python train.py --num_hidden_layers=12 --vocab_size=512 --rope_theta=10000.0 --rope_fraction=1.0 --attn_scale=0.177 --tie_word_embeddings=false --init="normal" --init_std_up=0.0452 --lr_mult_up=0.654 --max_grad_norm=2.0 --warmup_steps=424 --batch_tokens=[8192, 16384, 24576] --max_seq_len=512
MLP neurons of a small language model. Each row is named by its layer, matrix (gate and up: input weights) and neuron, and shows model dimensions 112-175. Each number is 50 + 15 x the weight over its row's rms, rounded and kept within 0 to 99. A neuron's up and down rows have the sign that makes its largest values positive.
A block is one neuron, or neurons of one layer that tend to fire together. After each block is what it responds to, as a language model described it from the Wikipedia text at the highest values.

L3.gate66:78 67 49 72 26 61 42 72 73 51 45 58 53 69 29 51 40 65 66 31 81 50 81 70 51 62 53 57 62 52 51 46 50 57 23 39 54 53 51 10 68 46 34 75 28 47 52 61 33 50 44 41 52 05 41 49 49 48 79 34 29 76 30 47
L3.up66:84 63 74 35 55 47 44 69 58 81 50 48 62 52 61 41 70 56 53 54 73 41 38 53 22 51 50 37 60 33 41 49 81 64 62 27 16 53 73 62 64 38 51 28 33 29 31 42 56 49 61 34 59 51 64 77 48 83 34 65 27 42 48 33
Responds to: Word-piece tokens in the middle of a word that need a continuation, such as ot in b-ot-h, ess in expr-ess-ion, and The before -y in They.

L9.gate63:55 46 69 84 35 30 65 40 62 57 34 55 62 39 43 59 58 84 55 51 43 48 59 62 46 79 39 59 57 31 34 74 67 38 34 39 49 31 45 40 50 34 83 58 31 44 56 57 74 11 63 46 44 55 39 65 19 47 26 47 27 36 36 51
L9.up63:48 66 68 48 49 55 50 74 50 72 38 57 63 49 55 64 58 41 34 56 74 61 65 57 58 67 52 33 65 16 67 68 32 55 50 48 42 56 47 59 65 16 56 62 64 33 57 41 67 61 66 48 35 20 36 47 38 66 23 48 30 46 18 12
L9.gate65:63 47 69 69 23 19 72 53 41 61 77 75 31 41 42 30 66 49 33 74 54 43 59 48 54 73 71 39 62 67 14 69 49 48 57 43 35 42 92 25 42 51 59 52 15 80 51 57 64 51 66 52 45 74 39 52 01 50 62 55 57 48 48 41
L9.up65:99 33 53 51 72 39 48 67 55 45 27 37 41 49 65 51 34 74 64 81 37 57 51 46 44 39 62 44 16 53 57 71 78 60 50 41 23 63 72 13 49 37 63 67 64 41 58 41 43 08 63 62 85 53 77 44 56 56 20 49 64 48 48 50
L9.gate77:62 60 62 58 26 44 36 69 35 77 65 62 39 42 49 54 43 53 70 35 60 31 73 39 29 28 47 91 75 25 84 52 39 61 44 42 63 38 75 51 58 56 59 72 25 64 85 57 57 56 30 57 46 61 51 33 60 66 45 59 31 52 56 41
L9.up77:55 58 35 53 66 59 68 40 32 56 71 47 62 63 44 53 50 62 25 39 53 58 37 55 43 53 52 55 48 68 50 59 54 49 51 28 79 59 44 28 48 13 55 53 41 66 49 47 53 57 60 39 46 75 63 60 36 23 41 40 49 45 45 29
L9.gate98:78 53 74 75 28 46 56 43 41 51 46 74 42 32 70 31 71 81 68 64 54 46 87 48 45 55 43 50 42 46 27 42 24 80 55 59 48 80 14 51 61 56 63 51 59 28 59 59 58 29 75 56 59 47 55 62 61 43 39 55 30 49 41 55
L9.up98:63 47 35 48 55 55 41 47 54 48 72 40 40 57 70 38 39 59 44 40 56 48 53 40 64 47 36 67 36 66 49 27 36 60 49 52 60 60 49 41 40 26 24 38 52 62 45 23 65 58 61 71 69 72 39 46 28 32 60 57 69 56 48 60
L9.gate163:39 42 58 54 33 73 42 73 35 65 69 68 60 62 44 52 53 58 17 49 33 68 48 52 71 50 65 66 58 40 56 48 31 27 69 58 60 37 55 36 42 45 35 36 27 30 53 19 54 75 34 74 44 65 47 56 37 51 34 46 37 74 56 36
L9.up163:38 49 32 37 31 56 46 16 43 81 30 40 83 26 43 53 70 55 73 59 51 83 65 57 51 63 43 73 80 28 35 34 70 23 30 78 33 36 38 38 69 48 56 64 63 40 29 57 61 34 39 35 79 54 68 76 49 55 72 44 58 62 50 46
L9.gate347:63 66 64 23 34 34 46 45 23 70 61 19 48 36 25 36 39 61 47 65 52 66 77 71 63 37 42 29 58 50 34 49 56 53 23 48 61 47 45 30 19 59 34 55 57 56 51 43 53 40 57 52 65 45 54 52 52 75 64 33 35 52 27 57
L9.up347:63 56 40 52 56 52 52 69 60 49 60 34 29 55 56 72 63 67 88 59 54 59 49 39 91 47 65 41 25 45 43 71 22 41 38 32 44 65 50 62 57 50 35 39 65 55 57 31 51 49 56 17 45 74 38 64 58 46 45 29 34 51 36 71
L9.gate372:42 34 52 46 60 62 50 33 63 60 35 37 48 45 60 54 45 65 56 50 64 37 34 54 53 68 63 52 28 38 53 42 58 84 38 56 43 82 52 63 34 72 42 43 50 50 50 51 63 67 35 47 53 73 56 78 31 33 61 41 54 37 46 45
L9.up372:40 71 52 67 62 16 51 63 68 17 43 41 58 48 40 49 54 43 36 71 37 91 52 47 99 62 58 70 64 38 62 44 64 61 45 33 36 56 71 42 39 65 71 36 65 76 30 53 60 29 45 37 49 56 73 74 32 53 47 68 70 68 30 48
L9.gate383:53 47 68 58 42 32 68 50 45 56 43 33 58 52 64 29 23 41 40 56 31 73 43 66 52 50 56 74 45 63 52 46 29 85 47 55 64 60 45 48 72 43 68 43 47 54 79 46 61 66 84 64 48 23 25 71 55 47 42 45 33 34 35 56
L9.up383:31 56 23 52 71 49 45 22 58 44 53 59 62 60 26 54 53 62 79 43 30 27 53 45 29 65 38 83 35 66 88 36 36 47 70 55 31 48 56 51 32 62 67 43 57 62 47 50 49 40 48 49 18 75 72 57 19 51 42 34 71 41 31 38
Responds to: Auxiliaries after a subject or "had/has" (was, be of "been", were) and split function-word pieces (the-n, the-y, b-ut, d-id) in narrative prose.

L7.gate39:77 58 42 71 32 53 42 45 49 56 77 40 41 57 48 38 54 99 54 41 66 50 71 38 46 47 55 38 24 43 42 28 89 61 63 39 47 74 41 37 36 62 43 52 45 38 85 30 71 64 58 60 35 37 41 70 48 50 69 51 64 79 44 60
L7.up39:51 71 33 33 32 12 58 68 40 42 80 53 47 68 57 51 32 49 24 69 51 68 37 50 66 63 50 23 60 59 38 59 56 73 21 61 69 58 37 63 77 24 36 67 35 57 29 38 41 51 88 79 46 21 55 64 41 43 43 56 26 41 54 75
L7.gate178:66 48 67 46 50 46 48 58 54 57 62 67 45 51 46 68 68 40 62 26 60 20 61 42 48 31 58 64 53 62 55 74 49 50 42 29 75 67 41 70 37 48 56 61 45 79 37 53 55 55 53 42 55 35 24 49 70 37 44 83 75 42 37 54
L7.up178:60 58 52 64 58 25 27 55 76 62 46 56 59 71 39 50 45 64 30 68 27 59 57 49 47 48 33 22 49 60 32 41 61 70 34 58 57 72 48 48 58 56 35 45 54 62 35 50 75 68 70 56 55 56 54 40 17 63 37 55 45 59 58 74
L7.gate187:37 45 30 49 38 38 43 58 46 55 74 42 59 43 48 40 28 22 25 59 45 37 52 38 61 53 45 43 48 51 34 51 62 50 35 54 49 63 38 41 46 33 70 39 41 71 42 46 26 13 78 30 57 65 50 61 56 09 65 43 49 46 40 52
L7.up187:90 42 51 48 55 77 79 30 38 26 45 62 72 46 46 59 38 29 29 60 39 80 57 54 42 39 55 58 36 26 37 66 65 50 69 33 43 65 52 79 37 22 37 52 67 59 18 54 60 41 35 47 43 47 20 58 57 42 56 49 21 52 56 55
L7.gate192:72 59 46 68 59 37 56 46 48 31 46 43 36 54 40 36 49 37 48 32 67 44 62 30 53 33 24 76 09 68 44 69 56 45 38 55 57 52 33 58 44 45 40 40 61 51 65 45 55 06 56 34 58 45 34 63 44 49 47 23 66 48 18 66
L7.up192:75 38 47 81 67 38 62 68 51 37 49 63 36 32 43 21 31 76 47 40 46 61 54 49 42 28 43 66 44 68 42 51 53 58 46 64 67 46 49 39 52 31 54 71 59 66 53 38 48 32 71 35 52 46 38 59 55 33 60 28 32 39 39 68
L7.gate196:56 65 46 61 53 48 68 54 47 73 35 64 36 50 82 42 52 54 23 74 58 29 41 24 44 60 67 46 26 62 53 86 48 36 47 45 62 53 39 26 20 54 67 87 59 24 66 46 57 43 54 54 53 32 48 47 43 14 43 48 68 49 68 52
L7.up196:38 47 71 74 65 29 72 67 51 72 60 63 77 43 58 13 50 49 49 59 60 40 66 46 33 50 40 25 57 81 57 54 28 45 49 64 56 33 38 22 62 30 31 39 36 17 74 64 55 70 52 48 35 57 39 72 70 46 54 35 70 43 47 61
L7.gate234:69 58 55 73 58 21 62 44 56 60 43 28 56 27 32 14 30 47 63 63 65 38 37 71 53 66 54 49 60 41 27 47 70 33 32 39 35 52 40 36 47 76 44 52 51 60 68 29 21 62 52 35 55 65 60 73 67 51 16 66 57 46 29 48
L7.up234:99 64 31 79 52 37 48 44 43 70 51 58 67 36 43 48 63 52 50 62 51 54 75 40 56 55 29 55 37 16 46 45 49 43 88 54 38 54 46 64 53 33 58 67 33 43 61 60 36 40 78 36 56 55 63 48 43 38 43 64 42 76 58 42
L7.gate279:65 26 46 68 24 25 52 66 50 37 52 54 24 51 49 38 49 46 45 41 63 73 62 47 65 46 47 81 37 32 48 55 24 79 42 57 68 48 61 37 51 55 58 69 35 63 46 35 46 41 32 56 58 28 44 89 65 33 52 43 64 62 63 48
L7.up279:19 62 47 46 66 25 79 36 40 56 57 47 70 65 38 29 67 66 24 33 70 54 50 52 39 32 89 62 79 62 51 40 36 41 57 53 47 16 45 35 44 49 34 37 68 81 18 60 29 52 55 66 62 52 57 72 49 39 69 47 48 38 66 33
L7.gate302:57 48 55 67 67 64 36 66 32 50 76 42 45 66 55 17 57 29 47 52 33 40 66 67 56 45 54 74 60 18 26 43 79 31 44 46 54 42 48 51 59 35 75 51 50 49 33 39 93 15 55 23 38 76 52 46 53 43 47 84 58 55 45 49
L7.up302:60 52 38 41 54 60 49 61 42 32 60 25 39 55 20 62 36 40 62 39 26 48 65 60 53 88 54 30 61 71 27 74 68 36 57 52 49 37 44 35 53 47 53 46 42 26 78 56 68 38 28 49 68 66 40 57 36 60 49 81 16 53 56 50
Responds to: Line breaks right after Wikipedia section headings (== Accolades ==, ==Education==), plus inner word pieces like rep-r-esent, C-and-idate, St-and-ard.

L3.gate128:27 35 53 45 50 67 64 76 31 33 19 52 67 40 66 61 41 56 58 41 68 54 54 52 59 35 39 69 66 57 56 77 44 66 58 75 85 43 50 56 49 65 30 63 63 54 58 55 52 10 12 36 27 73 49 46 45 43 45 34 52 40 62 59
L3.up128:41 44 58 35 61 54 51 30 54 30 40 47 52 37 62 55 33 36 49 65 47 43 66 45 64 25 50 52 62 69 62 62 25 87 75 64 69 49 54 82 75 62 50 47 58 32 63 50 56 42 43 44 36 60 57 40 45 48 46 36 54 42 82 63
Responds to: Second piece of a word split oddly, mainly "n" after a lone "I" opening a paragraph ("In 1991"), plus "ear" in Year and "ary" in January.

L9.gate20:67 38 79 54 40 66 48 66 50 39 49 59 57 47 47 24 31 29 64 54 66 56 47 45 35 39 50 56 64 37 71 59 48 69 61 38 33 42 28 55 37 66 57 49 32 67 67 73 36 45 34 54 71 39 30 47 68 61 57 35 67 37 71 44
L9.up20:52 42 76 55 74 64 58 24 45 40 55 51 49 63 70 63 28 31 50 54 58 27 55 35 66 58 39 44 53 36 34 72 47 48 60 75 69 39 38 63 15 50 55 50 51 63 72 70 51 44 38 40 28 30 86 65 54 37 19 44 42 26 46 21
L9.gate43:52 39 57 69 73 47 48 68 54 44 36 75 69 57 76 68 58 59 20 52 72 23 48 45 59 61 62 50 76 50 38 34 62 62 32 74 49 59 40 47 52 51 35 34 30 57 48 45 71 49 59 69 43 16 56 60 56 59 44 49 71 36 31 44
L9.up43:56 44 41 48 68 58 51 47 45 57 49 52 36 44 70 55 39 40 42 78 49 60 19 61 58 37 44 77 46 32 48 37 46 53 63 35 42 60 33 74 32 47 41 71 40 61 32 63 55 78 62 51 65 55 40 58 37 55 38 49 44 44 46 52
L9.gate91:87 27 52 52 17 43 56 70 62 68 62 53 43 32 48 54 42 61 49 65 40 34 38 53 53 54 80 52 53 34 70 48 73 43 70 54 56 42 73 31 58 62 57 47 33 66 56 28 52 47 19 83 43 27 56 39 58 52 60 48 65 54 60 55
L9.up91:57 50 58 48 21 41 46 51 45 48 56 51 27 57 53 26 41 65 39 61 44 50 58 49 58 57 29 76 24 23 47 55 37 34 69 68 57 37 60 36 53 51 70 65 37 51 66 70 57 61 43 66 50 51 35 49 41 58 42 32 33 75 44 35
L9.gate146:93 59 49 58 63 51 56 79 33 69 60 39 42 74 55 32 43 46 56 69 69 27 51 66 40 59 69 35 74 47 41 55 49 45 61 27 68 59 65 58 72 39 35 90 88 52 70 78 49 64 51 43 56 68 43 67 57 23 46 47 67 58 54 26
L9.up146:78 70 69 52 44 46 34 53 44 30 30 60 82 23 89 33 50 28 37 66 43 47 41 45 50 44 69 50 75 35 27 27 18 68 55 56 46 31 46 31 43 61 49 26 45 37 66 54 65 24 79 49 28 65 47 45 73 58 48 39 48 42 49 57
L9.gate238:37 52 79 42 61 63 62 65 46 62 53 54 61 40 57 43 48 33 52 59 38 42 54 73 35 68 76 67 79 42 36 53 53 62 74 23 52 45 28 63 22 75 70 47 53 51 32 31 53 52 57 47 53 50 69 47 60 43 39 22 38 42 56 43
L9.up238:47 40 43 30 53 65 52 48 67 51 56 63 69 41 48 43 49 49 67 69 64 62 63 47 33 37 36 44 57 53 63 70 50 34 53 53 71 69 76 64 64 39 21 61 44 58 42 30 33 65 10 28 43 39 77 13 47 51 26 37 42 70 42 58
L9.gate247:57 54 51 49 46 35 44 46 54 46 65 65 47 30 53 43 57 67 71 52 35 34 62 79 70 32 63 81 49 74 18 49 54 48 54 31 58 51 50 44 79 49 06 37 55 63 48 59 80 45 66 59 63 43 26 54 26 40 60 28 35 48 56 53
L9.up247:59 54 59 51 51 68 55 63 30 56 37 68 69 38 93 54 55 66 58 61 80 62 52 38 63 66 46 54 63 53 54 70 46 54 45 49 62 65 48 51 55 37 45 65 50 41 69 24 41 38 43 30 46 60 63 10 54 59 53 54 34 83 36 11
L9.gate331:50 45 76 29 44 48 64 70 33 18 49 63 33 33 29 34 51 65 49 56 51 34 31 39 40 61 65 69 56 74 82 67 30 45 75 32 49 91 51 51 52 42 51 56 68 45 73 67 56 79 39 42 55 44 39 22 63 35 16 41 46 59 66 37
L9.up331:46 41 59 54 39 56 59 55 56 67 64 95 36 64 28 53 15 65 51 56 58 59 61 37 46 40 73 71 93 46 49 61 29 41 64 62 55 66 33 35 46 45 40 60 60 62 46 85 82 57 57 68 45 40 39 45 55 47 67 40 15 53 69 50
L9.gate353:79 43 42 48 70 72 57 60 38 33 59 78 53 28 40 77 27 35 67 44 52 48 64 53 51 52 51 65 23 42 33 42 45 46 88 61 32 43 69 38 58 79 42 52 48 63 63 32 79 15 64 37 61 74 26 47 27 42 30 35 35 38 36 48
L9.up353:62 25 29 10 67 53 33 37 16 36 83 55 39 46 42 32 31 49 74 70 61 45 22 38 41 42 61 50 50 70 32 23 45 69 46 46 77 71 58 43 50 30 35 34 65 49 69 48 40 56 32 40 64 35 44 52 48 44 34 10 56 43 39 53
Responds to: Second piece of a sentence-initial word split into pieces, mainly the n of On or In before a date (On 24 July, In December), plus a date's first digits after on, born or In.

L7.gate9:78 43 30 54 53 52 37 13 61 63 62 54 28 76 27 56 34 58 46 73 43 56 01 49 48 58 45 73 87 39 75 26 37 30 60 60 63 60 47 48 70 12 48 51 34 66 35 58 33 64 41 54 54 41 37 28 80 29 31 52 33 54 56 51
L7.up9:54 30 57 50 60 49 66 61 35 51 58 41 82 50 36 62 55 70 53 34 51 63 60 31 44 23 53 65 40 75 48 25 48 63 63 53 22 41 45 31 56 35 23 46 57 22 45 72 65 53 59 33 60 28 19 58 48 55 39 49 54 38 55 31
L7.gate61:56 51 48 61 67 71 46 47 41 50 59 65 53 49 43 41 58 57 53 35 68 57 57 46 47 45 57 65 59 43 62 70 58 28 46 35 46 50 81 57 64 50 25 20 40 48 69 59 95 83 69 47 42 34 47 67 73 30 20 43 25 48 18 70
L7.up61:42 67 23 48 37 68 32 29 63 33 47 69 68 58 54 47 82 51 73 39 42 37 61 49 65 54 30 79 62 33 50 45 63 46 45 34 36 24 66 36 54 29 58 30 43 35 45 38 66 56 49 59 56 66 51 71 72 56 55 17 29 30 54 51
L7.gate82:60 94 63 27 56 46 60 54 68 72 62 53 57 38 61 54 56 50 73 63 59 41 46 46 49 50 56 60 16 38 86 23 57 30 41 61 55 28 79 53 59 65 31 47 01 42 62 64 33 72 45 49 50 79 45 49 61 58 30 27 41 76 28 58
L7.up82:60 58 35 80 49 51 59 50 46 34 74 20 67 33 55 37 33 46 50 44 30 81 60 40 41 35 43 45 49 67 30 52 45 60 61 57 65 32 53 50 30 20 53 55 49 50 57 42 46 75 31 58 32 69 66 42 39 42 44 67 46 43 50 15
L7.gate118:37 53 48 53 67 45 50 53 62 24 81 74 79 61 50 24 46 60 20 27 28 42 51 26 63 49 59 56 61 35 50 31 54 54 36 43 25 39 70 54 88 33 31 45 16 61 48 44 51 59 59 27 22 20 51 59 46 60 55 24 53 22 41 42
L7.up118:59 43 43 58 43 65 51 42 44 72 43 65 81 58 76 62 69 80 63 39 58 50 54 37 34 42 59 46 67 57 42 42 55 42 56 36 48 58 11 28 47 25 61 56 43 56 49 63 38 34 45 43 74 49 66 64 84 60 41 55 38 66 50 66
L7.gate236:75 80 43 81 89 28 50 71 80 70 31 71 65 49 58 43 52 73 45 61 66 53 58 48 64 69 67 78 55 79 44 50 42 44 58 44 33 33 26 59 61 27 71 44 52 80 38 38 57 39 69 33 37 33 67 56 45 54 38 42 45 50 34 33
L7.up236:92 58 57 63 40 64 57 44 50 52 68 60 30 38 47 42 27 53 39 47 57 46 46 29 50 53 43 30 68 53 21 49 37 51 69 33 43 77 68 40 64 44 59 36 32 53 63 42 42 35 51 48 48 76 41 48 49 70 42 57 59 55 49 37
L7.gate254:18 47 32 29 61 32 63 54 54 72 62 34 67 48 47 46 46 22 19 30 27 57 37 42 72 56 45 46 61 65 37 46 62 24 51 56 39 41 48 40 71 51 55 48 49 60 44 52 44 37 20 32 40 62 53 66 50 63 50 56 30 51 48 42
L7.up254:68 51 55 61 38 51 67 40 42 53 42 85 57 34 36 45 40 42 40 32 57 46 26 38 25 20 58 49 53 47 54 24 46 51 42 60 28 53 40 38 63 33 19 59 38 62 51 43 64 47 67 24 51 54 47 55 27 53 40 76 48 48 56 57
L7.gate311:77 59 46 77 28 58 59 46 49 59 69 51 47 77 20 36 39 69 53 23 45 05 59 72 50 50 45 50 48 59 52 51 52 54 46 46 37 59 28 41 61 43 67 49 51 73 65 36 55 50 54 26 69 35 54 61 51 61 52 56 70 69 38 52
L7.up311:55 69 19 48 34 60 20 53 73 58 66 67 50 72 53 42 66 53 52 47 58 42 49 62 56 54 77 42 67 47 64 52 42 48 60 67 70 59 42 37 43 15 61 45 14 64 35 40 38 59 62 23 58 56 40 39 33 73 41 61 50 61 46 48
L7.gate364:93 32 49 30 58 50 55 49 46 54 66 76 49 48 47 55 30 45 65 62 71 26 47 61 51 55 61 80 65 38 73 35 37 61 71 44 55 38 35 32 50 49 47 35 40 71 50 55 80 66 42 59 69 29 28 37 68 18 41 68 51 58 63 66
L7.up364:49 61 59 37 54 50 54 35 44 86 60 62 71 26 52 53 31 57 05 61 58 55 33 31 70 65 44 60 43 55 72 76 48 52 67 64 72 34 71 59 25 54 24 65 66 38 32 49 44 64 59 59 32 28 56 39 49 55 64 31 45 79 54 59
Responds to: Second word pieces that complete short split words, such as Th+is, wh+ich, m+ore, symp+at+hy, plus sentence-initial The after a period.

L7.gate1:69 71 31 56 44 57 70 76 34 60 38 41 44 58 68 47 44 41 51 68 38 73 30 45 56 44 93 17 30 26 40 80 47 49 53 52 54 60 51 52 74 78 39 75 57 65 49 57 26 63 69 50 43 36 46 57 47 54 22 68 53 37 41 82
L7.up1:70 46 38 57 37 29 53 39 50 45 49 55 58 77 47 49 56 60 80 58 16 46 60 40 47 48 61 50 39 49 52 40 55 41 28 49 41 31 49 27 37 67 54 66 40 60 36 55 54 78 42 49 32 47 52 43 55 51 35 57 68 45 15 63
L7.gate15:42 44 37 59 34 70 56 31 59 61 43 55 62 57 70 60 20 51 54 83 35 49 55 58 27 41 43 43 54 64 68 47 33 50 55 61 49 46 58 82 43 30 44 35 52 60 61 19 71 44 63 04 68 39 46 52 84 49 45 39 41 48 50 14
L7.up15:50 95 59 41 27 53 33 44 43 28 76 57 26 48 75 43 34 55 68 36 34 29 69 59 42 56 86 54 88 52 53 59 23 45 57 60 55 37 54 46 45 61 51 73 66 62 47 17 34 55 62 42 34 59 50 70 33 37 49 53 60 44 45 53
L7.gate84:51 35 53 35 39 61 63 47 57 51 34 60 48 44 39 22 51 57 47 47 45 50 57 71 56 47 58 61 36 45 37 44 28 54 64 41 43 41 23 62 64 46 62 63 67 59 39 47 38 61 71 26 61 49 57 22 38 00 51 40 55 83 38 65
L7.up84:74 54 46 32 61 47 19 50 46 53 55 19 46 47 67 61 25 58 48 44 42 21 53 66 34 37 43 46 51 82 60 54 49 40 50 38 43 57 54 41 62 26 44 65 70 36 27 51 65 59 61 37 66 35 36 48 44 45 54 65 63 60 58 59
L7.gate130:58 46 65 71 69 63 56 46 58 58 55 49 65 74 56 45 47 53 47 29 66 29 64 40 66 55 56 33 51 45 26 78 50 36 57 18 68 25 36 49 89 24 36 54 42 49 18 27 48 47 56 09 49 51 35 63 46 43 57 32 46 44 63 30
L7.up130:39 83 62 44 14 12 57 41 46 34 43 57 40 33 29 49 37 57 52 49 62 56 77 28 56 71 61 30 40 43 47 46 55 52 39 52 66 33 85 64 34 40 48 52 63 84 42 72 53 51 47 63 36 43 58 52 52 45 30 51 54 87 43 32
L7.gate219:45 44 60 56 71 46 85 29 37 65 63 40 66 50 56 38 45 30 78 38 52 48 49 41 51 60 54 49 56 56 47 38 31 76 50 31 45 20 38 40 67 23 58 44 67 62 61 19 48 56 29 32 11 49 31 73 51 42 49 39 71 49 18 63
L7.up219:58 43 66 57 62 60 45 36 69 46 51 63 42 49 55 33 40 69 57 53 36 31 47 36 54 53 44 98 70 47 70 59 72 42 74 44 66 68 72 27 56 21 18 32 45 38 47 50 85 40 42 40 45 50 26 50 26 67 66 77 33 50 64 43
L7.gate292:57 51 53 46 40 41 65 46 43 22 51 67 20 43 42 59 46 41 41 41 57 36 60 47 41 35 68 71 62 37 50 74 42 28 38 50 33 63 55 40 85 57 56 62 42 62 55 29 53 57 65 68 54 32 46 34 60 50 10 26 50 53 56 61
L7.up292:70 38 52 75 53 48 56 56 66 60 49 24 27 37 69 27 15 61 21 31 45 46 48 48 65 15 39 38 46 68 48 54 47 36 35 43 53 62 67 58 69 43 60 43 52 40 33 69 50 36 63 26 28 69 47 49 44 21 37 34 55 49 53 63
L7.gate297:71 31 60 46 66 76 55 18 62 61 59 58 48 49 59 51 42 59 64 51 52 47 54 54 38 50 59 44 76 46 40 42 54 71 57 79 72 30 71 30 77 57 48 74 38 39 52 25 21 59 61 59 23 37 49 41 54 70 72 47 52 22 38 51
L7.up297:45 47 26 59 47 66 54 30 23 70 39 63 26 57 58 63 51 46 50 70 51 40 17 63 51 68 72 52 27 43 40 56 62 43 59 63 80 58 40 64 46 53 59 67 65 48 15 37 26 75 48 72 25 46 53 60 54 74 39 53 47 44 47 73
L7.gate310:71 33 35 71 83 47 56 45 70 42 43 39 39 87 37 48 35 61 54 33 34 33 77 67 48 39 55 53 47 61 51 74 42 25 64 56 82 38 22 36 72 47 43 68 59 57 36 31 76 55 41 54 28 54 10 48 37 57 48 71 55 38 58 28
L7.up310:55 17 21 22 61 62 67 47 59 64 71 52 48 31 57 35 33 56 54 56 42 48 45 30 70 49 49 51 65 54 51 44 32 65 36 50 20 53 71 37 54 25 64 52 41 77 56 41 48 70 37 36 53 17 57 28 50 31 58 55 69 75 56 56
Responds to: Final word pieces that finish common prepositions and conjunctions split into fragments, such as af-ter, unt-il, I-n, A-s, whe-n, plus standalone "it".

L3.gate275:83 64 47 81 69 78 68 71 27 57 67 33 59 53 47 32 54 74 36 59 66 42 65 54 54 56 44 02 55 32 72 33 47 62 51 59 65 51 34 47 50 34 40 69 53 33 81 76 56 40 47 14 58 27 42 46 65 70 40 46 39 33 68 54
L3.up275:53 59 50 53 53 30 71 59 57 35 46 27 40 36 47 29 70 35 80 43 94 72 48 49 56 58 54 48 37 54 66 35 33 52 60 52 59 73 64 40 49 45 54 66 48 53 55 45 62 54 45 31 53 53 47 58 53 54 66 75 43 20 67 31
Responds to: Word-piece tokens continuing a word after its first letters, such as ow in low, ul in hull, ound in around, ary in military, plus line breaks.